Weights of a small GPT-style language model, trained from scratch on English Wikipedia.
Architecture: RMSNorm before each block, no biases in attention or MLP, untied embeddings.
Training: a variant of Adam for these matrices, 194M tokens, 5918 steps.
MLP neurons of a small language model. Each row is named by its layer, matrix (gate and up: input weights) and neuron, and shows model dimensions 128-191. Each number is 50 + 10 x the weight over its row's rms, rounded and kept within 0 to 99. A neuron's up and down rows have the sign that makes its largest values positive.
Before each neuron's rows, "fires after" lists the tokens most often just before its 100 highest values on Wikipedia text that the model never trained on.

fires after: " ", " de", " as", "-", "As"
L7.gate338:47 56 71 32 60 55 62 58 41 49 63 34 40 65 62 40 56 58 45 30 62 50 47 46 47 55 37 53 65 65 54 48 45 30 51 53 57 59 57 52 62 26 53 51 55 58 46 29 42 68 59 46 45 43 55 53 42 49 63 52 68 47 56 54
L7.up338:54 45 46 67 52 43 52 47 59 46 31 53 50 56 59 45 63 51 43 67 51 51 45 50 45 49 34 55 58 40 59 46 60 38 39 61 67 45 57 75 50 51 46 57 53 49 40 45 47 45 55 46 44 40 44 66 44 61 66 58 54 31 67 48

fires after: "0", "2", " and", ","
L5.gate194:43 60 50 29 54 42 46 33 43 52 55 51 60 47 43 59 46 55 45 45 61 63 42 55 59 29 43 53 56 66 56 49 47 50 55 54 41 53 63 51 78 36 37 72 46 38 68 44 57 42 67 39 34 65 65 46 56 62 30 54 28 34 27 69
L5.up194:34 65 51 34 36 55 47 51 56 49 50 47 49 41 55 34 43 40 61 47 28 50 41 45 57 61 52 63 63 69 48 55 51 47 62 50 38 49 39 64 38 47 43 61 51 30 67 42 51 49 31 63 47 42 51 73 57 54 41 45 48 57 47 36

fires after: "2", "1"
L4.gate504:59 46 39 66 35 59 49 49 49 55 29 83 48 55 50 62 36 53 57 39 55 44 50 53 50 54 42 35 48 52 57 48 63 58 36 61 41 47 68 47 55 59 46 57 61 56 57 60 55 52 61 62 54 75 56 58 45 57 37 56 46 55 57 44
L4.up504:36 52 68 49 56 34 60 32 66 35 55 42 49 51 45 54 33 64 56 44 53 58 57 61 42 38 47 51 49 51 65 43 74 46 59 40 47 80 55 36 54 36 39 35 48 50 46 55 39 46 58 37 57 38 57 54 59 44 37 50 43 42 44 60

fires after: "\n", " career", " the"
L3.gate557:62 53 63 61 40 40 43 44 56 35 60 36 52 65 58 52 58 61 32 37 46 36 56 55 36 42 49 49 63 69 48 61 46 53 52 49 55 33 55 48 58 41 59 37 65 40 65 49 54 41 43 63 38 54 44 57 57 62 63 61 45 68 37 46
L3.up557:47 31 57 48 63 35 41 36 58 38 41 45 59 58 52 66 40 52 52 32 40 32 47 50 54 34 64 62 35 37 46 55 70 61 39 42 36 37 66 48 40 53 32 51 26 52 64 42 52 55 33 60 38 52 42 67 58 35 59 41 35 41 36 31

fires after: " ", "1", "2", " early", "-", " the"
L5.gate462:57 47 41 59 51 67 49 48 27 43 24 62 46 46 49 50 60 64 56 42 58 38 44 62 65 59 48 39 36 67 56 46 50 37 37 49 40 63 55 33 37 51 73 47 59 59 46 50 60 39 51 51 52 59 68 57 42 48 48 54 46 39 46 61
L5.up462:50 39 34 61 61 64 60 26 43 57 33 53 66 48 63 47 50 57 46 43 50 41 36 44 53 33 57 47 44 49 65 56 61 52 47 34 61 56 58 26 54 54 49 66 59 61 50 48 67 51 40 31 41 55 56 56 33 60 58 58 50 36 60 53

fires after: "\n"
L5.gate623:44 54 44 49 35 67 41 43 28 43 44 47 60 46 57 58 41 67 28 42 68 42 40 47 52 59 33 29 48 47 54 40 63 49 38 40 45 56 46 35 34 27 46 36 59 43 48 35 48 45 44 48 41 36 55 45 46 50 63 53 41 63 38 59
L5.up623:43 38 39 54 67 66 42 43 53 50 42 48 65 42 52 41 41 59 49 48 54 57 34 48 50 46 57 33 37 51 53 45 55 60 42 56 47 40 44 49 43 23 38 48 58 52 55 51 47 29 43 37 43 42 49 61 44 47 52 56 50 55 29 38

fires after: "2", "|", "1", " |", "-"
L4.gate552:54 56 53 36 55 52 46 38 53 52 49 51 47 57 60 65 59 51 48 54 50 62 32 58 62 53 66 48 40 45 65 35 64 55 55 43 36 66 68 50 49 42 52 55 47 54 52 34 55 39 68 40 68 57 46 69 38 54 66 55 62 50 50 45
L4.up552:49 38 38 48 45 65 58 43 48 49 45 30 58 65 54 38 50 45 40 49 76 46 48 46 42 43 78 54 63 55 43 64 52 45 42 43 39 57 42 38 64 80 40 38 52 53 28 35 41 53 54 45 58 48 37 62 42 56 51 49 73 41 41 44

fires after: " "
L3.gate446:60 43 47 45 48 38 49 45 41 50 52 54 40 41 55 53 50 59 44 51 39 43 36 53 48 53 50 43 56 44 45 56 53 40 48 58 36 28 65 36 52 56 58 68 48 36 49 51 44 41 58 29 43 53 48 51 60 48 67 44 41 52 49 48
L3.up446:56 41 45 60 47 52 51 52 51 46 25 52 54 52 27 58 57 54 48 51 43 47 56 37 39 37 53 49 41 48 43 65 41 47 42 60 29 45 55 33 50 58 41 51 36 44 62 66 47 55 60 40 55 58 41 45 62 38 55 49 41 63 59 73

fires after: "0", "4", "2", "7", "8", "6"
L4.gate137:51 46 35 36 45 45 69 52 41 49 37 49 52 54 59 63 68 48 59 39 40 59 34 53 73 49 36 60 32 44 59 36 33 47 52 50 47 46 49 42 46 40 67 45 51 34 39 51 74 69 45 40 38 53 60 49 59 63 44 47 44 35 59 62
L4.up137:64 53 67 35 44 39 66 58 49 30 38 54 34 56 36 60 44 50 36 41 38 55 37 57 53 66 52 48 44 48 59 47 53 74 65 42 61 50 56 46 43 63 54 51 33 30 17 37 49 45 46 37 38 39 46 50 62 59 61 52 44 50 44 39

fires after: "0", "9", "5", "8", "1", "4"
L7.gate636:61 43 54 27 65 49 39 56 27 42 52 58 51 54 49 54 45 71 53 41 32 37 37 57 51 49 51 32 50 44 67 47 42 38 51 59 52 58 35 54 46 48 62 38 52 65 53 54 58 48 67 34 38 54 55 65 44 52 50 58 28 49 45 51
L7.up636:34 49 31 52 43 41 66 44 31 50 56 47 59 52 41 44 55 53 36 55 47 58 40 48 50 49 50 46 41 59 49 36 36 46 33 57 55 50 61 56 56 64 32 47 42 49 33 47 48 40 64 44 45 54 50 58 68 50 47 34 40 66 34 57

fires after: " ", " In", "-", "9"
L5.gate21:48 52 43 40 44 63 72 61 52 29 60 64 45 57 48 62 51 50 33 37 59 54 66 66 48 32 55 18 44 54 52 51 58 55 52 60 45 61 60 42 58 42 49 64 63 25 47 66 49 51 51 49 57 43 71 46 46 54 51 53 44 43 52 30
L5.up21:55 59 37 41 33 69 41 45 50 48 69 40 56 43 49 56 42 50 49 50 43 60 42 53 55 33 46 42 68 43 44 60 64 43 51 76 54 47 66 27 65 43 65 59 56 36 60 67 53 65 44 52 42 50 60 67 55 67 44 29 38 37 47 39

fires after: " ", "-", "s", "e", " Che", "E"
L7.gate388:35 61 38 41 56 50 33 37 40 63 64 45 54 35 54 66 43 54 26 55 61 54 23 44 40 29 30 48 60 52 54 51 42 45 56 54 33 46 60 47 42 48 48 54 46 45 50 38 38 54 71 61 41 47 48 47 51 54 51 54 53 53 42 47
L7.up388:51 39 51 60 49 52 69 32 46 59 65 76 46 33 46 37 53 40 68 62 46 61 45 62 36 51 52 41 53 52 35 53 43 47 64 73 54 50 57 38 57 52 48 53 48 31 58 38 42 67 42 72 60 50 41 65 41 45 45 52 53 49 50 52

fires after: "0", "9", "8", ",", "1", "7"
L3.gate462:60 43 54 45 37 47 40 51 58 61 57 49 37 47 53 60 48 36 66 48 35 50 60 52 63 55 46 40 54 39 27 41 47 37 45 64 50 43 68 48 60 44 48 54 55 64 51 40 62 44 33 55 52 53 43 44 55 29 54 51 53 53 57 48
L3.up462:53 38 45 45 52 46 63 58 51 59 61 42 60 55 66 69 42 54 36 50 63 55 58 56 58 30 52 44 66 55 51 61 46 45 34 32 63 49 35 48 60 43 42 29 57 42 40 40 51 61 50 68 44 40 37 50 41 44 40 43 53 43 52 48

fires after: "s", "Early", " Sal", " League"
L5.gate289:68 39 79 55 59 43 58 18 60 64 54 49 50 51 45 30 45 73 64 59 43 52 58 47 60 38 51 56 49 65 50 55 68 52 56 50 56 50 64 51 35 45 49 60 47 39 41 52 54 57 42 47 36 59 39 49 54 63 41 35 47 65 60 38
L5.up289:45 52 52 53 48 54 39 74 50 57 54 54 49 32 56 53 33 56 57 47 49 60 62 49 43 43 56 44 48 64 38 54 45 19 56 53 44 47 36 48 48 51 41 46 58 52 35 55 63 69 47 52 45 46 58 60 48 38 49 54 53 42 30 42

fires after: " ", "9", "–", " con", " Dur"
L4.gate409:54 55 58 69 39 58 50 79 35 63 49 58 60 43 47 50 41 56 36 44 52 70 58 51 64 57 63 41 39 50 33 63 49 52 46 63 53 40 45 56 63 38 57 56 55 28 58 58 47 48 45 37 50 47 47 55 40 54 70 76 39 54 53 58
L4.up409:66 58 58 31 37 58 41 48 57 45 35 51 35 57 53 59 58 48 46 55 48 56 58 59 46 52 18 36 64 44 61 51 48 45 40 32 48 50 56 52 66 52 64 51 47 45 52 41 61 50 56 55 53 49 43 49 48 62 46 36 69 28 45 41

fires after: "'", "e", " de", " ", " Re", " re"
L7.gate146:52 65 54 34 42 51 57 44 50 40 60 30 65 60 42 65 45 50 43 37 67 40 51 42 57 46 47 52 52 36 69 55 57 57 46 48 54 48 43 39 62 60 31 61 50 52 49 47 40 57 56 46 46 58 37 42 65 58 74 47 51 51 59 47
L7.up146:52 57 58 52 35 60 61 36 49 56 74 38 49 48 66 35 69 55 56 59 36 62 56 59 67 30 34 39 44 48 50 58 39 47 59 66 32 47 68 59 43 46 50 40 49 57 53 39 41 61 61 41 66 31 60 48 49 41 66 44 61 42 63 53

fires after: "\n", "T", "N", " is", " was"
L5.gate78:41 51 56 50 58 46 64 45 32 36 45 49 59 39 57 60 29 58 46 35 63 56 35 22 31 64 55 50 40 52 46 47 50 49 38 40 38 55 38 30 46 51 45 50 44 39 50 53 24 51 33 55 43 44 39 59 56 43 55 55 57 42 54 48
L5.up78:77 55 45 51 39 52 74 66 40 59 53 37 45 49 45 58 53 49 55 35 56 37 44 44 42 50 39 34 33 59 40 61 62 46 62 41 39 31 40 50 47 50 54 61 54 52 52 43 42 48 48 39 53 42 58 50 47 54 53 65 55 63 44 59

fires after: "\n"
L4.gate247:56 55 57 62 47 45 39 34 50 53 53 57 56 75 43 62 41 44 40 53 56 43 56 46 37 41 65 42 47 53 47 61 63 47 43 41 57 59 35 60 49 44 41 45 58 57 56 43 47 56 65 68 60 43 52 46 62 42 54 63 42 69 44 52
L4.up247:45 55 49 50 56 46 51 45 41 31 45 36 39 51 40 56 54 74 53 39 44 42 58 46 44 31 42 47 49 54 46 49 56 49 49 44 43 47 41 61 61 49 48 52 64 67 60 38 20 43 45 25 56 65 61 47 61 48 64 51 71 50 34 32

fires after: " U", " Co", " No", " Bo"
L5.gate384:54 38 56 29 59 54 62 39 42 45 55 50 60 59 48 68 43 42 62 53 62 54 41 38 58 76 54 30 51 47 74 56 31 55 49 50 37 45 53 36 46 56 30 55 56 37 39 50 43 58 50 62 58 44 39 44 51 53 57 44 55 47 48 52
L5.up384:52 44 41 58 51 65 46 48 53 47 55 57 66 43 41 44 34 50 58 47 42 66 48 44 29 46 73 50 57 39 45 53 54 50 56 63 76 48 53 35 54 50 51 44 69 62 34 51 34 53 53 45 54 62 47 68 64 42 36 52 63 40 44 58

fires after: " U", "9", "–", ",", " I"
L4.gate125:44 48 44 56 42 27 60 37 50 53 31 52 36 54 40 47 51 47 41 50 38 54 44 55 36 50 50 44 64 34 40 49 69 28 53 62 45 43 56 46 57 25 60 54 43 67 51 46 48 56 54 56 53 47 45 40 51 35 42 67 47 47 67 64
L4.up125:46 44 57 63 48 52 50 19 70 58 65 49 50 54 33 54 45 47 40 50 45 57 64 34 66 46 59 52 38 43 47 54 40 41 53 50 49 54 63 47 58 46 53 39 55 42 55 67 50 46 52 59 62 36 45 58 47 35 63 54 58 48 60 39

fires after: " No", " St", " F", " Co", " Count", " Ref"
L5.gate613:41 36 67 47 52 48 49 45 54 49 62 43 52 58 44 63 34 55 32 66 43 52 51 39 41 73 60 53 44 41 44 49 54 27 54 47 31 57 51 54 57 37 43 34 58 52 29 45 45 76 36 58 45 47 43 69 64 58 61 50 66 48 63 48
L5.up613:63 40 68 63 51 68 51 52 70 59 56 69 46 47 42 42 49 58 58 47 62 45 50 42 64 81 37 37 52 34 50 58 56 61 58 63 54 47 64 50 52 42 52 39 46 56 46 63 53 61 40 57 43 43 64 56 55 51 40 53 55 35 54 57